config.yaml
positions: "rope"
lr_mult_o: 1.47
beta1: 0.95
warmup_steps: 533
seq_len: 2048
MLP neurons of a small language model. Each row is named by its layer, matrix (up: input weights) and neuron, and shows model dimensions 96-159. Each number is 128 + 32 x the weight over its row's rms, rounded and kept within 0 to 255.
A block is one neuron, or neurons of one layer that tend to fire together. After each block is what it responds to, as a language model described it from the Wikipedia text at the highest values.

L5.up970 [157 139 158 136 132 111 169  93  95  86 184 136 136 145 145 122 125  95 112 168 209 151 130 152 129 110 121 142 129 112  88 134 131 142  82 172 170 175  86 112 138 162 153  87 125 150 136 148 179 120 136 184 142 186 128 144  61  59 154 111 138 134 124 119]
L5.up1542 [ 98 139 113 153 124 134  87  98  95 137 191 130 150 182 105 163 160 160 123 115 185 119  93 131  75 126 119 137 112 151  70 112 100 124 133 116 147  79 129 154  86 157 167 122 140 107  99 104 194 145  82  99 160 162 196 116 155 107 198 122 112 125  71 174]
L5.up1840 [157  82 147 128 161 159 130 160 117 129 101 171 103 143 119 174 141  63 118 182 154 114 130 181 144 103 183  82 107 133  95 115  83 172 117 166 106 141  87  92 167 176 145  48 113 115 127 170 135 136 157  92 181 126 166  77 132 122 122 142 126 127 162 151]
L5.up1940 [145 121 132 122 110  97  87 134  97  89 140 130 105 162  72 183 138 186  83 164 235 155  75 123 137 140  78 137 119 109 122 126 129 142  95 152 152 156 134 132  99 131 213 108 150 117  88  97 137 148 120 126 127 140 200  58 146 101 133 125  91 104 105 148]
Description: Word-piece tokens in the middle of foreign or rare proper names in lists and tables, such as Yos-ap-utra, Kos-c-iusko, Khach-m-az.

L4.up156 [151 153 130 110 164  88  99 133  93 130  54  93 126 143 155 136 154 129 129 132 147 141 187 129 113 133 104  90  69 135  79 131 161 148 140 153 109 108 136 184 170 199  87 122 152  88 107 128 137 125 188 143 119 169 115 186 132 177 112 144  79 194 156 144]
Description: Degree words like more, most and twenty before an adjective or number, plus inner digits of dollar amounts and inner pieces of foreign names (H-ú-rin, Schul-z).

L4.up609 [109 132 118 113 104 151 118 103  70 105 123 121 142 188 156 132 146 102 163 138 133  73 147 143 132 131 147 121 127 106 110 178 134 125 126 144 126  80 157 136 109  75 135 144  91 117  70 123 139 134 139 176 159 176 121 144  87  76 139 156 117 195 175 105]
Description: Month names before a year or day (in March 1869, 9 June 1990), and digits after a decimal point in percentages, coordinates, or amounts.

L10.up28 [164 127 151 152 129 156 136 119 180 107 142 147 111 153 151 107 120 107 109 154 159 120 108 104 171  92 146 155  74 101 185 128 118 179 126  81 151 142 118 136 173 102 108 130 136 137 102 147 136 135 122 112 123  94 123  88 100 102 151 112 158 141 156 128]
L10.up106 [169  93 180 150  85 111 112 124 169  98 140 122 118 112 111 117 148 155 139 179 112 130 146 135 127 131 151 160 151 211 149  84 124 164 164 116  97 123 129 116 136 133 112 168 105  56 140 149 120  46 183  94 103 138 165  66  72  70 166 165 101 161 117 199]
L10.up238 [114 165 150  86 129 111 151 120  95 126 136 123 124 107 141 113 120 134 165 155 102 105  89 151  78 160 168 162 123 165 147  63 119 161 123 137 113 120 145  87 137  73 141 128 114 150 133 117 120  95 155 217 126 111 152 145  93 213 118 145 131 112 137 183]
L10.up382 [121 147 134 131  88  77 172 142 101  51 187  91 143 137 139 180 122 137 109 157 133  98 115 132  82  78 134 183 124 104 175  74 132 178  88 114 139 112  98  96 108 195 127 108  95 140 131 188 153 120  93  99 167 167 111 169 111 140 142 120 131 140 105 128]
L10.up600 [ 99 185 124  77 135 120  56 194 119 110  92  97 138 130 161 134 101 106 148 135  91 156 147  97  91  93 163  91 132 118 127  90 114 175 112  99 127 145 120 139 154 146 105 105  91 112 138 121 127 108 125 143 181 121 127 152 104  92 116 150 114 133 170 203]
L10.up811 [115 134  71 169 113  96  89 122  89 141  94  99  75 116 109 126 137  67 146 103 127 135 134 144  80 112  81  94 130 147 135 156 165  71  86 135 148  72 147 141 159 115 172 132 117 133  77 118 107 113 189 123  44 181 166 155  99 104 146  88 122 146  86 190]
L10.up865 [ 97 201 162 113 127 117 161 190  98 160 157 117  94 106 102 148  47  96 122 156 151 120 124 154 151 152 163 115  89 127 120 117  70  65 118 132 158 108 117 107 160 134 139  92 142 198 118 167 114 147 175 107 141  74 155 140 113 121  91  90 139 143 159 168]
L10.up918 [105 118 147 161  86 128  73 148 115  58 166  84 113 164 105 177 167 129 145  71 141 168  96 135  88 116 145 149 138 182 142 114 108 155 142 139 144 137 107 117 149 152  85 110 143 100 148 170 136  85 125 221 156 114  85  86 130 151 157 178 159 154 125 231]
L10.up1055 [108 190 110 151  98 109 101  86 165 111 130 144  52 136 165 133 138 147 126 155 147 124 121 150 104 182 172  72 130 131 154 139 102 128 125 129 126 178 123 128 138 112 139 151 138 130  88 146 153 129 118 116  82 119 145 129 176  76 121 136  73 113 119 127]
L10.up1056 [151 129 164 118  97 179 101  86 175  98 130  88 129  66 158 142 179 157  94 157 122 178 111 131 107 105 183 127 120 116 135  98 128 158  91 114 151 125 161 124 121 170  93 124 106  76 121 120  93 113 176 118  98 103 126 146  60 108 165 109 112 155 175 167]
L10.up1389 [ 86 171 139 147 114  87  87 182 107 124 124  99 149 120 202 111 163 134 146 120 170 176 110 100  77 124  98 101 174 117 102 103 176  82 123 137 126 144 156 125 130 175 157 154 151  66 206 107 114 145 172 191 135 175  92 122 125 213  75 133 109 167 228 177]
L10.up1717 [ 98 171 125  99 145  76 157 122  99 107  65 108 169 188 145 135 138 227 145 114 152 116 130 154  90 124 164 124 113 208 127 100 163 105  87 106 166  96 136 119 159  90 112 120 129 161 162 138 138 137 142 163 108 174 170 153 144 102 117 142 178 213 169 146]
L10.up1910 [119 156  88 129 147 141  44 133 140 188 133 141 142 126 137  83 104 108 129 147 112 153 145 144  68 115 118 101  81 153  70 143 128 148 126 112 113 172 172 118 141 156 133 164 179 110  93 141 152  82 115 120 136 102 186  94 124  93 165 106 117 116 171 151]
L10.up1936 [152 224 131 187  71  86 148 138 132  99 153 169  93 122 167 134 121 102 118 151 126 111 131 130 108  82 136 113 137 178  98  78 133 150  89 130 100 182 147  65 128 205 186 145 108 115 163 127 107 145 142 170 131 124 169  81 128  75 129 158 130 124 136 255]
L10.up1989 [138 179 146 130 121 109  88 139 125 170 118 113 106 133 147  69 124 117 179  87 156 175 120 183  72  92 141 111 134 118  38  96 158 153 144 142 136 177 142 148 170 119 105 133  95 135 154 133  96 130 134 168  80 125 153 164 130 127 153 107 131 112 172 151]
L10.up1990 [130 165 222  66 163 117 152 164 102  85 147 157 133 131  95  90 116 166 182 127 138 124 184 140  57  88 154 155 189 105 135  59 108 143 147 162 116 126 114 120 161 167 103 118  95 135 110 127 161 120 190  39 142 127 127  97 170 103 110 121 143 116 155 158]
Description: Word pieces inside or starting non-European proper names (Arabic, Asian, Indian people and places), e.g. Al-Arabi, Yoo Nam-kyu, Surib-achi, Viswan-athan.

L10.up29 [151 133 150 117  89 151 169 109 152  96 170 125 107  54 116 149 156 115 153 144 155  51 118 124 169 127 130  95 138 158 114  89 107  92 126 115 162 126  62 160 150 125 148 112 175  81 102 160  85 130  77 150 131 132 139 107 121 120 147  98  60 108 120 114]
L10.up170 [147 130 138 112 148 114 163 140 104 106  92 119  97 110 186 134 143 117 114 142 115 127 103 119 121 120 116 149  85  95 147 107 120  82 157 139 116 177 120  91 129 112 107  89  90  95 112 197 100 139 162 105 159 139  74 141 163  97  79 110  78 143  88  67]
L10.up308 [172 109 177 115 100 126 160 120 116 139 120 125 148  66 204 153  93 122 115 107  91  53 139 132 136 142 151 179  95 150 123 155 134 105 108 196 142 116 156 100 100 133 180 116  81 117 120  89  97 168 146 185 136 126 100  93 176 123 102  69 136 173  74 127]
L10.up345 [113 115 148 140  82  61 145 126  85  65  93 140 175  90 164 211 137 177 129 144 136 133  98 141 152 160 126 117 142 136 141 129  66 130 133 102  91 100 113  91 105 168 143  57 149  54  39 167 120 123  84 163 135 108 123  95 155  91 176  92  72  50  66 173]
L10.up622 [138 152 150 156 143  84 156 110 141 178 122 172 137  69 141 124 115 110 111 154 139 141  76 147 106 104 166 122 160 148 136  94 172  74  88 116 130  97 109  55 143 130 125 107 132  92  89 124  98 167 177 205  77 170 210 148 131  95 165 114 102 101  91 170]
L10.up698 [146 114 168 137 131 110 104  94 125 125 119 181 146 125 128  51 153 114 100 175 118  49 146  90 153 142 190 146 133 116  68 134 141 156 177 112 156 148  63 102 112 217 145 122 197  51  77 142 120 130 152  98 146 125  57 120 106 151 164 126 189 108 103 112]
L10.up1012 [101 132 121 181 134 114 151  55  62 138 128 158 160 156 153 182 113 118 121 180 136 105 121 143  68 118 132 127 137  98 163 126 144 142 131 117 123 112  96 144  90 119 151 157 116 139 106 118 119 133 117 117 141 110 109 106  82  72 152  85  43  93 121 142]
L10.up1154 [136 101  72  71 167 153 155 105 117 142 156 101 152  80 202 111 127 136 120 151 150 137 181 109 108 176  84 174  89 103 113 174 131 128 133 117 123 114 106  78 131 161 171 147 136  95  93  69 116 123 164 144 154  66  85 103 161  81 130 131 106 176 151 156]
L10.up1265 [135  72 129  90 167 153 159 115 160 114 192  78  64 106 171  96 128 158  83 116 154 124 132 105 101  92 121 137 105  88  86 101 132 108 113 115 175 110  31 105 172 152 106  69 119 123 168 146 131 118  87 168 157  46 100 159 155 111 135 119 142 129 120  91]
L10.up1302 [135 150 122 118 107 174  91 121 120 151 111 175 176 149 199 133 126 127 164 155 159 121 120  94 133 107 163 205  77 154 135 152  72 113 102 146 118 127 111 120 147 106 127 119 155  82  71 101 115 124 194 179 133 127  84 136 167 138 143 125  88  85 102 149]
L10.up1513 [134 142 132 128 142 108 183  89 140 144 149 141 111 146 152  92 166 117  56  57 176 125 133 125 107  86 106 190 141 144  78  99  82 103  91 142 158 105 104 105 149 116 175 140 116 179 105  82 138 194  78 145  85  92 112 121 195 118 120 138 126 132  83  97]
L10.up1579 [100 118  97 109  91 150 175 110 138  89 175 121 124  96 163 153  77 151 118 108 113 146 121 133 125 103 138 153 109 112  65 128 119 129 120 105 118 148  81  92 154 150 104 138 139 166 143 152  96 114 161 134 164  90 160  62 137 155 117 142 138 124 110 138]
L10.up1724 [177 152 140 148  70  96 162 130 209 116 104 146 120 117 164 136 141  67  67 109 133 132 109 108  76 151 121 167  73 164  51  83  98 110 107 150 104 111  79 116 137 148 185  90 135 115 127 164  83 127 156 158 161 167 113 116 113  92 137 171 144 136 122 133]
L10.up1736 [126  65 133 126 107  83 132 189  82 176 108  87  86 134 134 137 164 110 138 100  94 147 151  71 127 143 103 133 156 138  98 163 163 106  68  72 144 123 125 108 125 115 166 192  72 125 135  91  99 139 160 125 175 101 171  64 102 140 142 101  97 157 123 202]
L10.up1754 [166 170 160 100 113 151 110 120 136 150 126 124 140 103 166  91  98 102  98 170  99 105 179 124  46  83 149 169 138 177 143 108 154 138 126 172 156  89 117 141 148 187 131  69 125 118 112  72  84 155 141 177 170  62 143 144 155 161 181 129 115 134 150 132]
L10.up1994 [123 131 127 154 132  92  99 147 176 169  77 173 128  91 141 163 144 119 111  79 129 131 137 136  55 127 129 175 106 102 112 119 158 148 138 196  84 109 132 107 155  90 174 117 168 121  86 169  59 111 132 144 139 162 115 154 146 150 105 101 135  92 112 166]
Description: Intensifiers and ranking words that start an evaluative phrase, mostly after "the", "was" or "is": most populous, very small, rather negative, the first.

L4.up1877 [175 155 144 154  95 141 105 104 119  98 170 131  92 101  90 112 123 129 170 122 131  77 176 103 103 111 139 124 158 162 111  74  84 114  96 148 194  61 171 127 122 128 144 144 160  26 104  88 160 114 132  92 138 107 125  94 123 111  86 110 140  80 135 161]
Description: The space token just before a four-digit year, as in "in 1867", "31 August 1992", "until 1918", plus line breaks after Wikipedia one-line article descriptions.

L5.up1022 [152 125 127 104 140  95  99 136 197 166 122 109  69  92 152  92 138 112 131 183 185 210 108 174 137 138 144 104 131 142 115 116 100 119 156 148 125  99 139 100 139 102 138 148 154 128 130 130 133 148 106 144 129 105 136 107 114 144 111 129 163 123  98 135]
L5.up1189 [143 139 150 113 140 135 105 157 138 151 136 129 148 125 125  93 170 153 149 131 146 168 157 118 114 111 182 136  93  95 102 161 104 148 168 147  85 176 153  86 115 163 115 107 170 118 139 164  73  88  85 172  64  70 149 132 147 126 131 130 122 146 102 100]
L5.up1446 [134 160 135 108  59 115 170  48 145 163  76 109 124 109  89  87 139 124 173 120 116 101 180 171 135  60 148 103 102 109 147 131 143 130 109 155 148 143 110 140 136 137 112 135 167  86  88 131  71 155  89 183 116 126 180 146  96 108  80 181 106  93 121 163]
L5.up1981 [ 72 162 108  91 114  98 118 139 175 129 136 120  95 121 171 149 144 205 145 139 146  99 164 150 145  93 159 100 127 106 108 119 117 162 102 141 121  72  59 135 196  92 172 128 162  57 126 126  99 100 104 125 129  96 168 118 180 168 113 182 105 130  59 119]
Description: Second word-pieces inside foreign proper names, mostly South Asian, Arabic, Hebrew or Vietnamese (M-h-atre, N-and-amuri, N-as-r), plus the space before a year in dates (September 17, 1986).

L5.up436 [152 126  97 112  81 145 132  61  90 199  70  74 113  73 103 148 163  97  98  86 150 198 153 118  53 139 152 114 143 146 155 106 155  78 153 159 205  83 125  81 174 106 115 113 148  92  52 121 138 164 130 114 114 179 155 144 182 132 114 107 116 137 151 186]
L5.up828 [127  59 105 164 109 116 129 131 123 144 100 124 130 134 182 106 120 169  99 140 129 113 196 119 157 121 105 131  79 151 112 136 113 115 148 116 140 116 146  84 118 163 131  94  99 119 134 186 119 151  75 106 120 107 146  89 187 171  99 109  69 141  42 156]
L5.up1086 [ 96 123  83 106 133  91  65 188 147 132  92 134 158  77  73  61 168 147  77 132 111 106  88 127  29 119 104 173 150  62 125 129  76 123 170  97 164  97 114 138 142 176 128 113  79 155 133 165 169  99 104 150 137 166 126 155 143 126 133 107 117 169 168 148]
L5.up1232 [123  90  57  96 106  94 143 120 154 143  57 138 100 128  96  77 101 115 135 174 126 137 116 129  91 127 115  86 144  83 179 108 128  93 199 141 178 111 141 133 145 120 149 107 124 104 150 183  99  91 150  75 114 111 136  99 101 120 128 167 142 112 115 115]
Description: Second piece of a number or name split after a leading piece, e.g. a digit after 10/11 in tables, a month after a day, of after University.

L10.up7 [125 190 122 184 148 172  42 176 156  98 129 138  95 149 114 150 149 150  98 161 159 158 101 173 140 125  98 127  56 199 161 102  73 172 137 113 106 159 119 106 133 116 114 131 151 119 142 135 107  40 117 163 124 141 139 134 105 163  99  85 154  51 174 140]
L10.up189 [128 143 123 145 118 139  66  70  71  71 124  87 140 166 160  90 151 162 121 147 158  79 139 119 101 135 195 123  69 157 196 174  51 164 172 112 137 159 182 103 166 142  90  99 216 112 102 152 160  83 153 117 165 119 157 130 106 130  97 148  99  84 137 118]
L10.up348 [123 161 134 154 138 130 100 107 152 101 123 124  98 115 167 173 153 154 140 106 138 143 167 165 156 186 107  77 141 128 163 128 104  48  93 115 134 119 152 167 127 121 153 128 133 192  91 182 128  95 176 120 118 113  70 152 125 163  80 131 171 158 179  89]
L10.up431 [ 82 100 145 188  86 121 147  92 174 111 166 169 171  49 146  76 157 110  88  88  94 108 168 138  99 103 204 144 173 111 134 188 132  80 154 116  81 172 134 104  90 102 178 139 184 138 100 133 102 148  98 203 166  90  82 193  99  97 178 107 149  80 117  66]
L10.up455 [135 146 136 156 102 100  90 195 136 166 145 149 147  74 112 150 104 162  74 127 140 125 140 173 131  75  81 135 128 177 195 109 127 136  78 138  80 102 145 106 139 113  84 147 129  82  98  96  84  97 125 158 127 136 114 154 105  86  90 110 175 115 131 112]
L10.up660 [129 134 135 129 112 140  91  59  64  93 188 143 167 114 119 146 103 110 150  89 136 142 164  78 115 135 110 113 131 150  87 178  86 107 146 134 157 177 104 103 106 138 136  83 133 108 174 115 118 114  99 112 114 159 111 136 105 155 113 164  60 143  90  94]
L10.up753 [ 92 145 135 153 146 113 126 181 117 146 134 100  67 104 139 152 138 166  74 115 146 145 101 165 163 120 107  86 105 153 159  94 140  90 136 131 145  76 123 148 113 126 131 156 166  79 136 155 125  91 162 198 124  69 106 160 164 131  89  90 132 105 126 132]
L10.up777 [167 149 166 107 147 192 148 101 140  84  97 135  72 187 103 144 116 119 139 157 130 133 131 144 155 124 144 152 147 145 156 159 191 169 133 120 169 135 135 133 109 111 144 139 116 103  99 124 183  39 134 140  70  67 120 133 102 100 158 183  81 138 159 120]
L10.up826 [163 115 117  90 104 171 108 172 109  99 102 118 126 124 146 166 140 191  68  78 143 102 140 114 116  99  91 128  62 203 104 125 127 169 120 122  94 117 117 138 155 130 142 123 114  86  80 187  91 110 167 105 142 129 176 125  86 139 163 148 137 128 156 138]
L10.up960 [178  84 188 117  98 135 153  94 117  85 101 136 166 194 103 121 125 151 102 119 170 178 108 114 136  85 169 141 133  73 117 143 134 157  96  92 126 110  53  88 108  83  89 137 182 141 125 134  74 125 151 150  99 116 135 176 143 140 146 113  45  42 154 161]
L10.up1198 [118 120 108 155 109 121  78 100  75 166 114  77 107 157 127  98 141 177  77 114 123 139 158  87 112  99  83  93 119 149 148 138  46 159  97 111 135 153 149 126  98 140 122 171  92  43 143  96 138 149 153 115 118 184 147 109 105 131 105 119 134  88 146 196]
L10.up1465 [ 97 176 101 143  99 104 121  96  89 154 139 161 195 150  81 171 136 113 146  85 162 138 120 113 181 170  51  70 155 130 167  53  56 102  89 149 105  98 171  87 128 183 125 148  87 151  53 132 154  71 123 105  92 155 117 162 116 153 167 102 163 158 178  99]
L10.up1505 [141 165 147 123 122 134 123 166  89  94 141 143  92 131 110 162 120 110 111  82 138 140 119 108 130 127 118 136  73  91 188 145 146 114 104 128 146  97  65 130 169 149 136 186  71 117  86 148  87 108 107 129  91 174  79  65 157  81 101 129 140 121 175 122]
L10.up1900 [ 86 160 143  95  89 147 155 151 106  67 153 149 146 186  84 127 138 102 179 141 135 145 138 152  91  85 176 123 156 163 104  92 110 110 114  81 168 106 139 141 157 128  90 125 110 128 122 124 170 147 145 147 121 134 114  81  87 153 121 161 129  91 132 155]
L10.up1943 [ 74 150 138 102  68  78 170 114  83 116 145 152 186 153 155  56 155 169 178 106 134  89 130 124 127 134 136 125 147 102 109 162  60 136  84 107 167 100  93 101 108 142  94 101 147  99 135 140 105 124 172 117 151 120 119 130  72 105 166 125 111  64 150 108]
L10.up2037 [101 182 179 176 108 148 155 160  89  49 137 130  96 141 149 198 103 121 148 139  98 139  90 140 165 118 136  90 130 134 144 137 168 123 152 147 149  92 102 142 117 118 122 129  92 143 129 124 118  29 168 202 108 114 173 118 120  95 151 114 130 147 106 139]
Description: Month names within full dates, mostly after on, in, or a day number, as in "on March 25, 2003", "born 11 April 1948".

L10.up49 [ 88 124 156 135 106 157  85 100  85 134  66 107 104 145 154 117 149 134 155 126 159 126 126 108 116 120 167 135 114 170 161 147 121 184  95 113  87 135 146 131 179 158 150 153 138  77 167 125 167  87 146  60 180 160 142 116  97 157 130  83 143  89 110 138]
L10.up108 [112 126  89  96 147 106  84 106 130 132 120  99  81 158 137  86 175 120 142 112 118 172 135 182  60 133  87  90  71 102 109 164 160 152  73  92 192 154 152 126 108 134  69  93  83 103 148 131 116 133 151 107 141  97 176 164 143 109  81 158  85 119  63 172]
L10.up194 [106 164 139 134 138 161 153 160 111  92  88 157 121 101 172 134 121 178  52 166 151 137 141 108 127 115 108 191 160  99 113  99 116  94  48 160 100 173 120 105  91 132 117 125  97  29 144 124 146 103 140 123 162 112 163 163  96 136 102 123 154  80 182 144]
L10.up293 [115 116 175  84  90 109  59 100 148 137 129 110 167 125 115 109 116 145  72 147 128 137 172 136 159 141 137 152 118 160  76 152  84 219 176 171 164  85 120 125 153 193 111 113 137 175 148 110 105 156 157 104  98 100 134 107 141 128 162 126  97  93  88 128]
L10.up337 [150 142 102 151 117 192 114 100  97 159 110 104 103 161 123  62 141 147  59 103 119 119 173 104  93 142 115 196 155 147 155 123 148 163  98 135 169 142  99 108 127 106 175 122 154 102 144 127  73  87 131 129 124 104 152 131 108 154 110 125 107 158  95  73]
L10.up362 [142 103 144 151 128 102 140 150 175 120  96 110  67 110 127 123  91 156 108 164 127 104 139 118  70  94  94 126  97 157 156  96 126 200 124 149 185  99 142  71 184  95 169 103  98 152 150 127 155 127 117 153 125 135 151 131 154 102 101 116 164 163 129 145]
L10.up404 [110 105 100 160 160 129 134 119 115 117 121  76 104 141 190  75 149 128 100 131 130  81 195 154  90  92 171  69  97 181 113 113 180 164 110 123 152 144 166 142 152 119 133 128 115 115 151 105 123  81 116  74 156 107 137 116 154  86 156 138  98 140  88  98]
L10.up631 [153 163 147 158 131 109  86 153 112 158  90 107 101  94 142 150 115  58 109 141 143  87 115 167  88 132 107 148 119 114 116 123  95 105 113 145 123 107  86  86 173 181 170 106  71  71 123 151 126 127 124 169 142 120  89 116 124 182 100  80 157 116  82 130]
L10.up931 [ 72 210 105 166  98 137 124 158 124 155 105  83 106 126  79 173 141 126 136 188 120  94 122 113 111 126 135 161 194 112 180  97 162 136 159 159 113 158 101  79 141 132 163 154 133 108 116 141 174  79  96 119  96 127 140  99 129 112  68 114  78 136  93 144]
L10.up1003 [112 153 149 195  92 174 140 107 133 143 131 111 146 132 105 118 100 106 147 114 161  87 131 145 105 124 116  86  94  89 207  86 137 170 150 145 215 143 128 116 196 171 133 124 153 173 117 148 148  82  86 112  40  80 114 103  97 144  65 101  93 134  96 103]
L10.up1085 [ 88 132 114 112  96 162 130  87 102 134 126 124 108  75 135 152 136  92 181 194 148 158  92 112  78 158 144 138 118  96 146 150  62  89 147 153 109 190 141 105 163 139 109 195 122  88 145 105 127  93  93  67 108 138 173  91 156 180 118 150  95 117 119 177]
L10.up1098 [126 161 100 107 116 122 137 129  96  63 115 111  53 141 129 114 125  83 103 128 114 165 138 124 128  83 126 136 105  85 128 168 138 106 139 142 156 172 115 110 172 161 113 154  95  71 148 107  95 132 191 129 107 100 193 173 143 119  99 179 203 157  94 142]
L10.up1118 [130 114 148  86 149 168 110  80 102 119 127  86  65  99 182  84 126  95 132 133 103 120 155 101 114 134 185  61 148 183 161 144  95 151 137 115 104 169 150 151  97 148 174 118 111 124 156 118 142 135 160 116  98 131 138  54 108 139  62 155 122 134 166 207]
L10.up1309 [136 126 138 143 149  97  78  52 101  81  83 117 162 180 106 116 171 127 172 154 164  88 164 109 107 127  65 129 112 110 185 162 142 145 125  99 165 153 151  98 157 186  90 108  66 127 144 169 131 187 141  83 105 136  85 126 148 138 150 140  71 121  79 135]
L10.up1419 [130 197 142 104  88 148  87  66 189 108 106  94  81 148 105 119 177 128 103 203 122 149 157 107  46 124 193 128 118 218 160 114 174 217  79 109 137 165 145 120  77 142 124  80  80 181 135 104 115  77  97  82 116  79 146  90 153 120 166  75 137 100 154 150]
L10.up1444 [ 92 109 121 141 168 149 141  97 128  77 102  99  49 157 187 133  93 171 115 130 101  90 136 134 125  82 156 146 102 193 111 122 128 170  97 174 133 171 130 189 175 111 102 137 116 131 141 107 143 153 156  70 107 136 161 171 136 115 127 148 157 107  89  68]
Description: The space token right before a four-digit year, after a month, day-comma, in, since or a table bar, as in June 2024, in 1989.